config = dict(
    n_layer=14,
    d_model=192,
    n_head=6,
    n_kv_head=6,
    head_dim=32,
    d_mlp=512,
    vocab_size=4096,
    activation='swiglu',
    norm='rmsnorm',
    norm_place='pre',
    norm_eps=1e-05,
    positions='rope',
    rope_base=10000.0,
    rope_fraction=1.0,
    qk_norm=False,
    attn_scale=0.177,
    bias='none',
    tie_embeddings=False,
    parallel_block=False,
    init='uniform',
    init_std_qkv=0.0231,
    init_std_o=0.0,
    init_std_up=0.0231,
    init_std_down=0.0,
    optimizer='adamw',
    lr=0.00129,
    beta1=0.95,
    beta2=0.98,
    weight_decay=0.064,
    lr_head=0.00564,
    warmup_steps=342,
    schedule='cos',
    final_lr_fraction=0.1,
    batch_tokens=[16384, 32768, 49152],
    seq_len=1024,
    doc_mask=False,
    train_tokens=478500000,
    steps=15193,
    dataset='wikipedia_en',
)
MLP neurons of a small language model. Each row is named by its layer, matrix (gate and up: input weights; down: output weights) and neuron, and shows model dimensions 16-143. Each number is 50 + 12 x the weight over its row's rms, rounded and kept within 0 to 99. A neuron's up and down rows have the sign that makes its largest values positive.
After each neuron's rows, "fires in" lists the words (lower case) most often at its 100 highest values on Wikipedia text that the model never trained on.

L5.gate94:38 50 66 58 46 43 58 37 46 49 47 51 52 51 88 65 42 60 57 49 29 43 47 76 54 49 38 43 61 65 45 53 59 53 60 54 37 39 55 56 42 25 51 50 49 67 75 52 59 56 56 53 43 62 34 54 60 54 47 47 46 33 43 64 37 36 51 65 60 54 42 47 51 44 47 60 48 31 46 55 57 59 45 53 62 39 66 45 56 55 39 48 46 61 67 67 19 64 45 43 78 68 40 54 35 52 52 34 25 69 31 64 52 68 54 38 61 65 44 45 41 42 62 51 57 58 39 47
L5.up94:61 71 55 70 41 46 47 68 49 50 85 42 64 64 42 57 44 55 42 51 42 68 31 66 52 67 46 46 42 56 51 44 42 61 32 57 56 44 45 48 46 66 58 44 39 51 85 18 59 47 60 49 49 41 42 78 67 55 67 56 41 43 72 68 39 44 39 37 61 48 54 71 70 36 56 24 39 52 44 43 44 42 35 64 40 34 47 32 37 29 48 58 58 45 44 72 52 47 38 39 46 51 54 38 54 48 49 48 55 64 58 49 51 47 25 52 54 41 69 56 41 26 57 62 49 37 72 61
L5.down94:43 54 58 53 47 43 44 64 45 58 34 54 57 50 49 26 42 38 53 38 53 47 56 59 52 73 48 57 51 50 55 45 54 19 46 56 32 45 34 57 42 53 41 53 37 51 19 16 57 35 33 45 44 43 64 62 43 41 39 36 45 44 49 51 45 46 51 57 46 59 46 46 49 37 52 49 46 53 44 42 47 43 59 61 35 51 48 75 59 41 55 56 37 51 66 43 15 69 49 48 45 53 54 51 58 21 64 55 60 58 39 44 42 49 62 61 33 45 57 36 50 12 52 45 35 56 61 36
fires in: "until", "since", "during", "finished", "given", "matt"

L5.gate298:44 55 53 41 50 53 42 57 43 51 31 31 46 23 24 32 39 60 16 41 69 46 48 28 49 51 58 52 38 42 52 46 47 43 47 45 71 51 47 57 27 67 49 30 58 45 49 61 57 30 34 46 55 58 56 52 34 28 32 50 48 66 44 58 51 36 35 57 49 70 57 43 50 64 42 55 38 56 18 58 48 60 54 50 49 73 41 86 72 58 51 42 54 48 48 48 55 44 47 57 57 45 73 38 46 35 32 29 54 59 41 44 40 62 53 50 55 44 35 41 50 46 34 52 57 59 53 49
L5.up298:42 65 49 68 50 63 54 17 48 51 24 31 58 34 34 41 55 56 31 42 70 59 58 41 57 10 47 55 46 47 46 45 74 47 59 57 55 51 51 52 34 61 62 41 56 19 44 62 63 33 40 68 62 35 47 40 38 50 41 59 28 60 30 56 59 40 30 43 49 68 46 31 63 51 66 49 38 41 62 63 46 64 47 56 57 51 50 22 44 39 31 57 48 39 50 30 46 74 75 54 42 51 53 46 43 36 49 59 33 52 26 63 48 38 44 51 71 47 51 43 53 43 60 52 54 54 51 60
L5.down298:61 64 40 46 44 63 50 35 56 48 66 38 39 45 60 62 38 58 57 47 50 65 54 61 64 38 52 51 59 43 49 42 68 38 49 52 45 37 46 22 47 24 34 50 58 35 47 64 51 41 53 61 51 57 50 16 53 49 62 53 57 44 60 53 43 45 51 75 30 37 58 41 47 55 62 53 58 66 64 47 52 26 54 44 63 55 56 39 60 40 34 47 57 27 54 29 51 33 46 58 57 39 49 37 41 42 46 42 31 46 28 41 56 34 30 53 51 31 48 58 55 48 61 53 45 25 48 54
fires in: "the", "an", "film", "this"

L5.gate125:38 77 70 59 52 65 56 41 52 44 50 47 39 50 39 54 45 69 66 55 61 33 56 43 65 41 31 43 52 38 50 51 44 57 42 46 68 41 40 60 61 41 72 37 43 52 62 45 30 32 33 39 61 33 48 80 52 62 48 37 64 53 41 47 45 51 49 53 31 25 62 48 53 34 62 46 30 48 70 66 50 46 63 51 40 50 44 48 44 44 66 53 72 57 62 70 43 52 69 31 61 53 53 45 55 52 34 67 70 54 60 38 57 42 38 57 64 49 72 62 66 44 59 59 32 65 46 47
L5.up125:48 61 49 49 43 35 41 55 51 53 57 32 50 60 43 47 45 59 63 62 49 43 56 37 37 38 29 37 35 51 40 55 59 44 39 44 56 45 45 64 51 37 71 51 58 54 44 50 49 55 55 63 50 39 48 52 60 65 47 54 63 45 39 65 47 61 49 54 13 55 67 53 51 42 39 49 43 49 53 50 62 40 61 81 51 37 47 37 63 41 64 54 42 60 45 53 53 57 52 61 37 66 71 60 63 58 62 57 62 39 63 46 71 70 54 55 63 73 31 48 66 56 27 65 57 49 57 49
L5.down125:51 47 57 32 58 57 57 45 38 42 67 60 43 60 56 48 36 24 49 49 45 46 50 49 52 59 56 64 58 62 62 44 37 33 47 45 36 37 72 30 49 63 38 53 50 48 47 57 60 36 49 44 33 49 52 51 35 52 61 31 43 61 68 40 65 38 41 53 74 61 25 46 63 45 53 59 62 55 44 51 52 47 44 17 55 68 52 60 46 63 36 54 56 52 50 52 47 54 65 51 59 55 36 40 60 52 50 38 26 70 40 64 53 38 55 37 50 46 70 63 33 44 74 30 63 35 52 46
fires in: "have", "own", "are", "were", "advanced"

L4.gate321:44 54 67 49 45 51 58 46 61 39 58 58 44 53 46 60 40 42 56 34 39 78 67 59 42 38 48 62 44 67 58 53 59 48 51 57 49 58 38 62 39 52 33 60 60 54 59 36 53 54 56 60 38 39 42 60 57 57 37 64 50 58 28 50 42 32 46 35 52 54 59 47 35 55 73 53 46 22 70 52 36 35 56 36 44 38 55 49 41 37 56 38 53 45 71 57 62 51 55 57 47 55 63 74 58 45 68 46 47 42 25 31 54 52 42 56 67 52 41 37 37 36 54 44 55 63 47 31
L4.up321:42 66 76 57 48 46 51 56 48 46 46 52 60 54 59 54 30 41 33 57 40 48 83 51 45 27 48 64 59 54 52 42 50 69 60 60 55 42 49 46 58 40 43 74 61 28 68 48 62 39 57 44 76 42 32 49 53 60 52 52 52 58 53 40 34 34 40 30 65 38 65 47 44 46 48 70 38 49 60 42 24 42 36 42 49 52 54 66 50 58 34 51 59 62 51 71 63 43 42 54 47 56 37 59 64 45 52 51 29 58 46 21 39 47 68 63 55 51 41 49 41 21 52 43 48 68 41 31
L4.down321:40 41 57 52 60 60 73 65 50 58 51 58 46 44 51 53 29 58 56 29 56 41 37 34 23 54 47 62 40 48 55 44 39 43 48 65 50 67 69 53 46 41 52 56 43 48 41 61 57 50 55 61 59 75 33 50 41 56 49 45 46 65 45 53 39 29 53 50 60 42 42 58 41 47 31 62 51 51 49 39 47 55 26 53 67 53 36 47 61 30 51 26 34 50 62 51 49 40 46 44 51 63 41 46 64 33 44 45 40 59 68 45 51 46 56 45 56 46 61 65 49 62 41 42 45 30 56 53
fires in: "this", "still", "at", "opponent", "göppingen"

L5.gate165:46 31 47 41 41 48 57 51 45 47 42 52 66 52 56 62 54 54 45 51 64 40 57 71 36 48 49 53 64 58 25 59 58 36 49 27 77 82 46 54 53 44 45 65 55 55 49 73 49 30 54 34 72 53 73 38 55 56 38 50 45 65 42 53 48 53 61 59 66 16 61 56 20 53 53 50 57 55 58 54 56 40 62 70 40 48 56 53 56 53 44 51 50 43 56 62 40 39 45 82 66 54 52 75 57 62 47 53 52 22 55 51 57 49 65 62 40 42 39 42 64 59 66 46 71 38 53 66
L5.up165:46 63 45 53 45 49 59 36 53 54 48 69 38 57 32 39 48 53 53 44 61 60 58 43 51 39 56 44 50 39 49 69 60 55 45 51 31 50 52 46 36 34 56 47 42 30 65 63 65 55 32 50 44 47 38 54 61 62 61 42 32 47 70 56 52 51 38 38 40 54 71 40 49 43 61 25 64 52 66 47 66 30 53 60 61 49 58 30 43 54 40 53 60 58 40 39 36 40 53 48 68 52 73 51 65 30 41 71 43 74 47 52 75 66 68 49 72 50 56 33 42 43 48 75 43 53 37 39
L5.down165:40 61 36 58 32 58 63 57 58 59 58 56 52 30 46 40 43 53 37 63 64 32 63 50 48 52 57 52 61 40 57 59 57 40 51 56 48 20 31 54 54 39 54 46 65 41 63 33 47 58 65 49 23 52 43 49 63 50 36 85 51 64 35 57 75 50 52 57 44 73 54 36 65 62 43 66 36 47 47 55 27 50 53 40 48 59 39 32 56 35 47 54 40 73 43 51 59 39 49 35 54 35 51 47 57 59 57 49 41 47 46 42 31 56 37 29 36 34 46 59 43 57 40 56 55 47 47 54
fires in: "a", "an", "name"

L4.gate444:55 55 56 39 33 49 47 35 53 50 53 19 30 47 42 35 59 49 42 42 36 53 28 52 33 54 49 57 52 64 53 46 53 58 48 28 47 52 61 36 45 49 42 34 22 59 53 24 65 47 66 57 44 43 64 45 51 35 36 39 54 46 47 55 36 62 47 46 71 37 47 53 57 42 61 34 53 48 56 58 57 59 48 49 66 60 53 44 75 58 29 45 43 54 54 53 49 58 53 43 38 40 19 59 79 50 49 50 29 58 41 58 33 39 38 61 53 57 57 48 46 46 44 61 46 43 51 63
L4.up444:39 46 60 42 47 45 49 53 87 59 48 62 32 48 59 45 54 49 49 50 67 62 52 59 44 40 64 45 62 25 44 40 47 50 57 61 53 42 38 43 54 50 60 76 45 51 44 34 41 53 35 63 44 40 20 59 67 46 49 43 45 40 63 40 37 44 36 55 46 54 23 39 58 37 27 52 39 63 48 71 38 45 58 67 56 44 47 43 45 31 67 44 68 56 44 65 31 52 70 43 50 33 73 58 49 29 49 35 61 63 69 65 39 33 76 59 47 34 32 54 52 51 26 43 61 47 39 51
L4.down444:54 53 34 41 48 58 57 26 63 36 36 55 62 37 58 44 39 41 32 35 49 48 66 53 54 55 44 61 68 55 44 41 51 35 33 53 43 51 47 39 58 41 55 50 35 66 37 57 42 34 31 55 54 39 64 52 46 48 68 45 60 37 53 33 43 46 52 58 49 63 41 49 53 28 64 47 55 61 41 52 38 55 46 60 55 57 53 63 55 14 40 52 67 68 49 58 39 52 58 57 42 39 61 42 55 46 38 56 54 63 45 42 32 40 53 58 65 39 75 51 53 42 50 57 62 42 42 43
fires in: "can", "could", "i", "to", "iii", "during"

L8.gate176:43 52 74 63 53 45 68 26 39 56 33 44 64 30 51 48 53 43 31 44 79 29 30 43 51 56 46 24 60 44 67 48 40 48 50 28 32 63 61 46 52 52 75 54 52 58 70 47 29 49 63 57 63 49 63 60 46 52 48 44 32 47 66 29 47 73 39 51 60 61 58 50 44 39 50 66 67 42 41 52 37 48 42 49 60 51 43 50 57 53 60 48 63 47 60 60 43 36 45 36 44 53 51 37 32 46 44 34 47 49 58 62 57 70 49 47 65 59 69 52 47 53 45 56 55 46 41 51
L8.up176:43 35 51 55 31 43 49 35 55 42 52 32 56 44 54 60 57 69 41 57 55 61 44 56 35 31 23 50 57 52 51 50 30 41 58 54 38 45 69 55 54 49 52 47 48 54 47 58 56 47 32 40 40 78 48 60 52 39 46 74 66 42 60 43 53 46 66 39 69 64 46 58 34 56 35 57 30 48 39 42 29 49 60 62 46 19 51 45 57 60 20 61 47 46 53 60 49 27 48 44 60 38 40 71 57 69 48 63 66 45 18 33 49 48 62 54 55 57 69 48 34 39 55 68 47 42 51 63
L8.down176:60 49 55 78 54 50 65 65 57 53 47 53 36 40 56 54 70 39 63 52 61 22 61 41 51 57 62 62 51 50 54 51 43 49 48 47 46 53 76 51 64 67 35 82 45 52 34 57 54 53 53 51 55 46 48 34 36 56 25 60 53 45 37 54 57 47 46 44 53 46 50 45 51 28 61 62 60 39 43 65 51 56 31 44 59 54 64 50 46 71 48 53 41 64 60 59 43 55 62 38 41 62 59 54 37 59 55 35 51 60 59 54 44 37 30 32 29 51 43 59 53 37 59 46 48 67 48 65
fires in: "was", "that", "were", "it"

L9.gate363:52 46 47 85 45 56 44 65 46 40 46 17 43 72 69 58 33 49 47 42 43 68 59 69 60 60 49 46 65 73 37 60 48 42 36 52 58 61 41 53 31 42 48 67 53 67 57 68 40 43 62 43 46 46 77 53 55 63 37 46 55 48 20 49 47 49 70 52 40 43 40 65 42 65 41 54 41 59 51 29 43 51 52 56 51 49 43 55 58 53 29 48 63 67 43 61 46 60 35 62 52 60 59 60 73 57 70 41 51 68 55 37 35 56 51 58 71 33 38 32 44 56 35 55 39 42 39 68
L9.up363:61 65 46 41 44 53 55 50 48 41 49 44 62 57 58 43 38 53 45 45 66 38 31 59 39 61 69 55 56 56 39 42 59 61 62 55 55 59 53 52 82 70 55 54 52 56 80 50 46 80 53 82 39 70 66 74 68 43 62 58 68 56 46 57 56 41 41 77 52 41 49 47 46 51 64 42 52 68 39 54 51 63 61 41 49 66 58 79 32 39 53 37 39 66 60 47 51 41 56 47 50 33 39 48 36 54 39 33 34 59 64 49 70 48 53 67 55 32 60 53 48 55 62 43 50 55 58 60
L9.down363:68 45 39 66 64 57 57 56 43 45 26 29 54 54 69 48 43 41 53 28 44 54 57 72 60 39 43 50 50 49 58 58 67 50 30 62 59 48 34 40 44 68 62 48 42 56 49 46 47 70 51 61 59 41 57 39 67 54 49 46 54 52 39 43 62 33 55 53 52 65 39 72 45 44 51 39 31 37 36 40 58 53 35 55 39 51 24 50 44 48 64 30 45 68 58 55 71 34 33 54 44 56 47 50 55 46 39 43 60 71 61 25 57 51 44 41 37 69 31 26 31 63 39 44 25 47 55 54
fires in: "by", "over", "one", "a", "see", "approximately"

L3.gate314:62 59 49 35 62 27 63 60 29 64 52 55 68 50 62 66 39 67 43 54 54 45 53 59 29 66 53 57 51 43 60 45 48 52 46 53 20 66 41 56 41 68 41 74 50 37 62 46 79 43 58 52 36 49 28 61 35 60 51 44 29 56 31 57 48 28 67 57 50 55 57 38 59 50 62 49 51 53 41 44 42 81 53 63 49 53 45 54 61 50 42 50 58 40 30 69 66 38 50 54 53 58 37 65 46 67 51 38 50 37 50 56 48 57 79 59 38 53 50 60 54 45 39 49 34 48 54 53
L3.up314:38 51 67 55 63 39 39 55 40 43 43 72 69 54 52 49 43 60 40 61 53 42 59 50 65 49 20 58 44 39 50 50 50 64 53 52 59 59 36 47 48 70 29 60 48 47 61 57 68 49 40 52 46 56 73 44 27 60 57 50 51 51 68 55 56 51 80 41 47 48 65 49 51 49 68 30 86 57 49 40 52 51 52 50 58 41 41 36 40 58 34 36 51 34 46 63 44 55 53 44 47 54 49 62 43 68 53 60 51 22 58 45 58 50 59 50 45 82 49 56 59 34 56 61 30 62 68 33
L3.down314:55 40 50 71 48 57 34 52 55 30 42 53 51 45 45 43 46 41 58 51 36 53 46 44 61 41 43 41 39 44 46 48 53 59 51 35 65 45 50 25 44 48 50 41 26 66 53 43 46 44 51 53 63 47 58 37 42 37 43 65 58 39 62 50 36 62 45 46 45 29 38 76 46 48 35 42 46 49 62 61 52 38 51 46 44 49 46 43 37 44 54 26 56 52 85 39 43 52 31 55 54 51 56 50 57 42 54 61 54 61 72 46 62 56 23 48 55 57 34 35 50 71 55 54 57 40 54 62
fires in: "on", "is", "harrison", "win", "both", "continues"

L2.gate229:44 75 49 61 55 50 42 53 48 50 39 64 56 42 52 58 26 36 61 61 70 45 76 47 66 59 31 60 66 76 44 54 45 43 34 44 57 51 35 43 56 51 50 50 41 49 46 61 40 64 38 46 66 68 53 55 42 54 58 64 39 38 49 55 39 52 53 52 27 20 52 47 76 34 40 61 61 32 41 57 53 51 33 44 43 28 60 52 70 52 36 47 60 29 69 60 60 30 57 32 50 71 47 33 54 64 39 74 50 48 58 58 44 32 42 66 33 53 53 43 49 52 42 61 67 51 55 52
L2.up229:38 72 41 53 53 53 49 64 55 47 42 38 54 52 33 51 42 47 70 77 67 64 63 57 48 59 51 50 60 95 47 46 54 30 51 32 55 44 42 35 59 51 34 41 66 57 48 54 68 63 46 46 55 57 52 68 43 64 40 40 25 43 60 61 45 50 53 49 44 37 48 53 71 34 33 66 50 44 36 59 51 58 31 56 45 41 65 54 58 51 43 51 54 40 62 52 69 28 38 39 53 67 46 34 56 61 49 71 43 52 47 46 52 35 49 55 30 55 50 50 43 50 40 59 76 41 57 45
L2.down229:46 54 67 59 44 52 42 56 51 44 43 72 45 43 55 56 18 36 56 49 57 42 69 62 65 53 38 68 59 48 49 51 49 44 43 48 47 43 44 58 56 20 54 63 00 41 51 69 41 65 33 48 51 65 42 47 52 43 56 79 47 56 47 52 42 35 50 53 32 37 53 34 58 46 49 53 54 42 45 62 42 48 45 38 44 30 40 56 59 57 50 50 53 36 53 52 42 56 66 44 56 60 41 48 54 55 39 50 38 56 54 67 45 54 38 53 44 52 50 47 45 54 43 50 43 50 43 45
fires in: "described", "established", "introduced", "founded", "developed"

L5.gate403:73 65 55 48 37 43 43 52 52 47 62 51 58 71 47 46 36 51 63 48 60 40 46 48 35 64 45 55 68 59 45 34 60 56 58 36 37 76 49 52 71 49 61 60 53 70 51 49 63 36 53 46 56 45 46 63 61 56 53 56 37 49 21 65 39 45 47 81 61 41 57 44 32 44 42 65 59 44 60 34 58 52 63 36 49 56 41 36 63 60 45 52 32 20 56 32 34 34 52 44 29 43 69 53 51 33 60 53 50 55 50 47 29 34 49 56 81 60 46 59 32 40 35 53 52 62 49 49
L5.up403:59 71 53 39 55 49 45 46 40 67 61 43 41 57 44 49 41 69 66 62 55 53 51 35 34 67 48 47 69 54 44 39 52 27 40 48 50 65 46 36 69 27 57 56 29 62 43 50 74 50 23 39 44 48 46 33 52 47 56 50 41 63 28 51 42 37 52 58 67 28 58 43 45 43 49 69 74 66 45 61 52 51 55 44 53 42 27 49 51 43 30 52 48 35 47 51 58 41 38 55 49 40 62 80 49 34 60 66 37 52 68 48 37 44 58 61 57 40 50 70 43 31 49 67 64 46 17 48
L5.down403:69 61 56 55 40 61 47 63 44 53 47 39 49 54 53 53 59 57 56 50 56 46 48 48 54 41 54 51 80 59 59 60 44 47 50 50 52 32 42 57 49 40 53 48 09 52 30 57 54 49 40 48 33 46 51 42 57 55 52 58 53 55 42 28 55 50 49 50 47 51 40 45 51 41 51 58 66 52 70 51 39 60 52 54 64 47 41 42 53 59 43 50 57 38 67 41 41 63 54 56 50 61 53 58 53 40 39 56 50 30 57 43 54 35 45 61 62 38 38 56 65 43 56 69 61 54 44 32
fires in: "new", "olympic", "middle", "english", "available"

L5.gate447:49 26 51 67 56 67 58 59 38 53 60 41 77 50 20 49 37 37 40 41 60 69 69 45 54 75 54 67 50 61 22 54 47 41 62 39 49 56 50 43 48 30 51 42 61 66 44 70 61 55 42 40 16 64 46 55 48 26 29 57 50 57 68 46 59 67 45 55 43 50 69 55 46 32 29 50 60 50 58 50 70 60 54 51 64 77 49 49 62 65 64 62 38 45 41 56 32 52 41 38 44 54 53 53 52 56 59 50 51 65 48 37 63 54 46 49 43 37 49 40 31 63 50 63 55 50 46 56
L5.up447:44 31 25 47 57 70 62 34 32 52 58 52 55 55 42 38 45 43 40 50 77 57 68 63 70 51 46 67 57 72 41 42 47 45 53 55 55 52 63 40 43 62 74 50 40 47 40 50 64 65 59 41 29 56 60 45 42 39 52 45 33 39 44 39 71 67 39 50 61 49 58 48 28 52 48 49 58 30 65 51 76 45 46 44 58 55 52 48 39 43 65 57 39 56 46 62 28 56 58 52 49 47 52 42 63 58 38 52 55 48 63 49 97 64 54 63 20 31 62 34 34 43 50 71 55 61 40 59
L5.down447:61 61 19 42 44 43 46 56 52 60 57 53 48 59 43 45 49 56 60 61 65 62 47 83 42 45 61 51 43 73 64 46 38 44 58 53 43 43 53 43 63 38 49 51 37 44 34 51 44 42 76 57 44 43 41 41 50 66 50 36 52 43 43 59 42 55 59 66 67 49 46 61 34 44 47 47 54 70 47 14 47 29 42 54 42 46 44 41 46 45 64 47 43 32 70 40 57 49 48 47 44 51 50 65 59 48 67 46 43 53 44 45 61 56 68 64 29 47 46 37 55 57 42 50 70 61 56 56
fires in: "time", "name", "family", "history", "after", "of"

L3.gate290:82 54 49 56 60 46 58 56 59 56 43 52 63 49 53 47 43 54 41 48 49 61 57 65 57 60 53 67 54 60 49 46 46 54 45 43 37 49 47 50 52 53 00 48 51 73 60 50 39 45 20 58 73 72 42 56 54 52 57 61 53 40 55 41 00 48 45 45 57 47 69 52 47 32 46 55 68 42 53 52 54 31 55 51 56 50 46 49 52 59 51 48 50 78 47 45 40 45 37 64 48 56 60 57 50 52 58 57 46 52 54 38 59 63 38 41 47 54 52 44 55 56 44 48 44 48 59 51
L3.up290:46 41 38 39 61 56 42 58 43 45 65 54 51 55 59 49 54 37 56 48 65 37 45 43 55 51 45 76 40 50 51 23 68 47 52 42 52 72 64 49 49 64 99 45 47 52 64 51 69 50 99 50 55 45 61 42 59 56 52 43 53 42 57 64 27 51 56 48 48 54 56 53 22 47 55 49 56 43 34 49 39 59 57 47 53 63 38 63 53 48 49 45 45 77 44 50 46 31 27 54 53 56 66 57 58 52 35 69 49 56 49 40 49 54 53 50 41 51 39 57 58 51 61 65 41 53 50 44
L3.down290:26 42 66 19 42 52 47 41 53 46 45 51 50 65 65 43 47 53 34 41 53 50 55 47 37 47 66 62 45 45 44 52 54 57 38 50 53 56 66 50 53 50 61 45 73 39 60 51 54 72 30 59 40 33 29 57 68 47 64 72 65 76 58 64 57 78 46 34 44 61 61 42 58 73 40 61 68 58 57 48 43 50 59 56 38 38 47 76 32 55 36 56 53 59 46 49 60 52 36 58 56 77 66 55 32 68 56 48 48 43 46 64 50 58 59 47 60 63 48 60 68 42 55 69 37 61 49 58
fires in: "named", "number", "website", "designed", "silver"

L2.gate343:44 42 48 52 47 66 45 44 48 07 42 42 42 42 49 54 52 51 37 40 42 32 48 65 54 46 44 63 47 53 38 61 57 50 52 34 42 65 45 59 50 99 40 49 52 50 67 46 49 65 45 59 57 52 52 37 25 52 48 51 45 29 43 42 42 89 40 45 53 52 47 53 57 46 55 56 51 41 43 50 64 47 46 62 46 44 50 51 60 15 48 45 45 50 42 59 55 61 36 56 55 54 51 53 51 45 57 52 49 47 60 41 40 45 53 44 57 63 50 41 49 37 52 52 51 54 52 62
L2.up343:55 48 51 58 55 70 50 36 62 69 42 71 33 49 37 44 44 51 46 51 55 49 53 41 51 54 40 52 53 43 45 43 39 52 45 50 42 52 40 44 66 39 50 50 52 56 36 49 40 44 41 58 54 51 49 47 59 41 53 54 55 57 50 61 57 40 24 52 47 45 73 40 37 52 54 54 55 62 53 65 45 44 50 34 41 51 53 64 39 17 60 53 46 63 42 41 49 59 45 56 52 47 46 34 52 44 49 51 51 31 54 47 61 49 27 40 57 53 53 55 49 43 52 48 48 48 41 65
L2.down343:49 52 62 47 37 60 72 45 50 47 45 72 54 49 47 54 47 22 53 65 51 40 48 44 43 54 56 55 48 54 61 64 35 58 48 48 23 63 66 33 66 33 27 44 80 62 39 56 44 55 54 57 46 58 52 31 55 23 53 48 53 63 56 59 55 68 30 63 57 51 46 67 34 83 40 61 45 40 34 52 62 66 44 31 63 62 42 53 53 53 40 62 57 52 45 69 40 45 59 60 55 50 58 51 53 54 53 47 62 64 61 37 68 54 59 25 47 60 40 45 63 26 38 48 58 45 50 46
fires in: "who", "california", "model", "also"

L4.gate264:66 53 19 44 45 63 39 55 47 52 66 56 64 49 61 50 52 54 67 44 87 49 50 50 58 60 56 37 48 60 65 49 51 54 61 51 35 63 44 58 41 43 28 72 52 82 29 63 57 31 74 56 60 58 48 42 20 49 54 58 37 47 62 55 13 37 50 30 21 51 56 35 53 43 30 62 60 51 41 41 36 48 57 63 45 59 36 49 74 49 40 47 50 54 35 50 46 59 65 54 61 43 37 37 40 38 70 62 59 56 57 45 64 38 70 75 35 68 60 53 48 68 54 50 62 32 68 56
L4.up264:71 82 46 57 61 53 39 57 35 65 25 38 40 44 42 33 55 53 62 57 49 55 46 60 65 42 59 26 46 41 37 66 44 46 60 63 61 19 48 55 57 56 34 71 35 64 45 51 53 34 48 51 42 37 65 37 38 56 41 59 71 56 54 37 63 53 58 46 42 33 61 46 53 48 45 35 44 55 54 36 28 58 54 64 41 62 41 46 68 54 48 46 71 44 42 57 63 49 85 52 56 53 51 31 47 49 73 63 58 57 67 44 51 47 33 40 34 60 49 62 50 61 60 62 38 54 55 73
L4.down264:40 58 46 47 50 62 65 56 51 71 57 47 55 41 32 49 52 58 52 42 52 33 49 57 39 59 35 44 53 40 47 53 58 38 46 48 50 43 25 58 25 40 45 57 52 44 51 30 40 55 60 71 41 43 43 37 45 42 56 52 49 65 69 42 34 32 47 56 42 45 63 67 49 53 57 53 52 57 48 23 49 63 43 45 53 44 51 33 38 50 49 26 48 68 35 47 74 42 57 46 61 71 37 48 41 53 45 62 47 63 62 40 53 52 37 42 43 32 38 30 43 80 41 56 22 46 33 47
fires in: "of", "town", "concerning"

L4.gate497:54 60 39 57 44 53 37 26 59 47 54 49 46 29 63 40 45 41 51 73 26 34 64 57 40 64 72 54 20 58 40 39 25 71 42 46 51 62 35 60 52 53 50 38 54 44 38 54 57 58 41 45 61 56 61 33 59 22 37 33 43 32 51 40 15 67 53 46 45 46 43 44 31 29 52 58 42 35 59 46 45 49 65 32 51 38 49 53 68 44 09 37 67 62 48 56 55 45 65 36 54 44 50 49 45 63 73 40 54 48 51 58 53 45 54 49 57 58 75 80 29 48 46 46 47 41 59 60
L4.up497:45 68 25 39 55 53 35 32 19 43 59 62 55 67 72 59 57 52 40 60 55 69 47 62 70 48 55 23 40 57 31 59 68 51 48 54 57 71 62 41 26 51 52 50 48 64 50 52 49 42 53 81 40 21 45 50 31 56 40 47 26 56 62 24 57 49 50 71 53 51 62 65 55 55 57 32 55 35 80 74 51 38 62 39 53 38 52 51 58 63 31 54 53 53 40 74 42 59 44 39 41 63 36 56 41 43 40 52 51 40 64 79 74 42 45 44 39 41 54 64 43 66 57 29 46 54 39 53
L4.down497:21 50 49 44 61 49 22 61 58 57 57 40 54 48 78 65 48 36 49 53 46 60 25 58 69 53 56 51 64 41 70 52 46 40 51 57 37 33 57 46 41 61 65 60 53 59 47 57 36 54 55 59 41 35 67 45 41 44 49 64 87 43 61 59 76 67 53 37 53 59 48 72 48 47 51 62 45 47 71 44 49 40 50 60 38 54 37 50 51 57 55 65 42 32 46 53 46 47 27 61 65 33 52 57 73 50 54 57 66 68 57 56 71 54 46 70 47 41 50 43 53 29 56 44 62 63 64 69
fires in: "also"

L7.gate63:45 51 44 68 54 57 49 60 11 40 25 48 43 44 43 51 36 49 26 54 51 49 52 59 44 50 44 67 62 59 51 56 73 57 68 59 79 65 55 55 60 59 27 40 36 69 55 49 37 41 52 71 51 58 52 43 70 52 66 52 53 48 49 61 51 47 47 36 51 49 45 58 40 47 48 51 48 40 35 68 47 54 75 74 50 39 67 33 44 38 44 58 37 35 69 45 44 52 30 61 40 49 48 63 55 50 38 68 64 76 59 40 69 51 54 51 56 59 58 41 34 55 39 39 40 76 37 66
L7.up63:60 88 64 33 48 40 36 58 39 37 26 70 66 41 25 43 38 47 32 55 61 44 58 26 42 50 79 59 64 70 48 53 51 71 57 51 56 68 42 65 80 54 40 43 44 76 43 48 59 48 66 55 53 56 67 42 68 55 63 37 54 57 49 63 79 46 57 48 60 67 35 55 56 51 29 47 61 58 35 58 69 63 60 55 55 54 75 38 53 35 64 34 32 36 60 51 65 61 45 59 53 61 49 77 46 49 52 55 57 60 46 34 54 42 49 48 42 47 64 58 46 44 36 24 52 59 53 55
L7.down63:47 33 45 54 63 52 44 55 33 44 23 42 45 51 57 50 73 52 49 44 45 49 46 70 55 44 18 40 61 27 51 58 62 53 53 53 65 39 53 58 45 47 74 63 12 54 44 47 45 56 50 56 45 55 46 44 41 40 40 65 46 58 50 49 58 56 48 29 51 63 73 50 32 26 56 58 51 37 29 63 42 66 54 47 51 45 61 46 63 58 38 68 55 47 44 62 27 36 50 52 44 62 44 57 58 32 46 62 46 40 38 45 57 57 44 59 55 40 43 50 48 58 43 52 58 38 56 41
fires in: "home", "president", "director", "local", "married", "coach"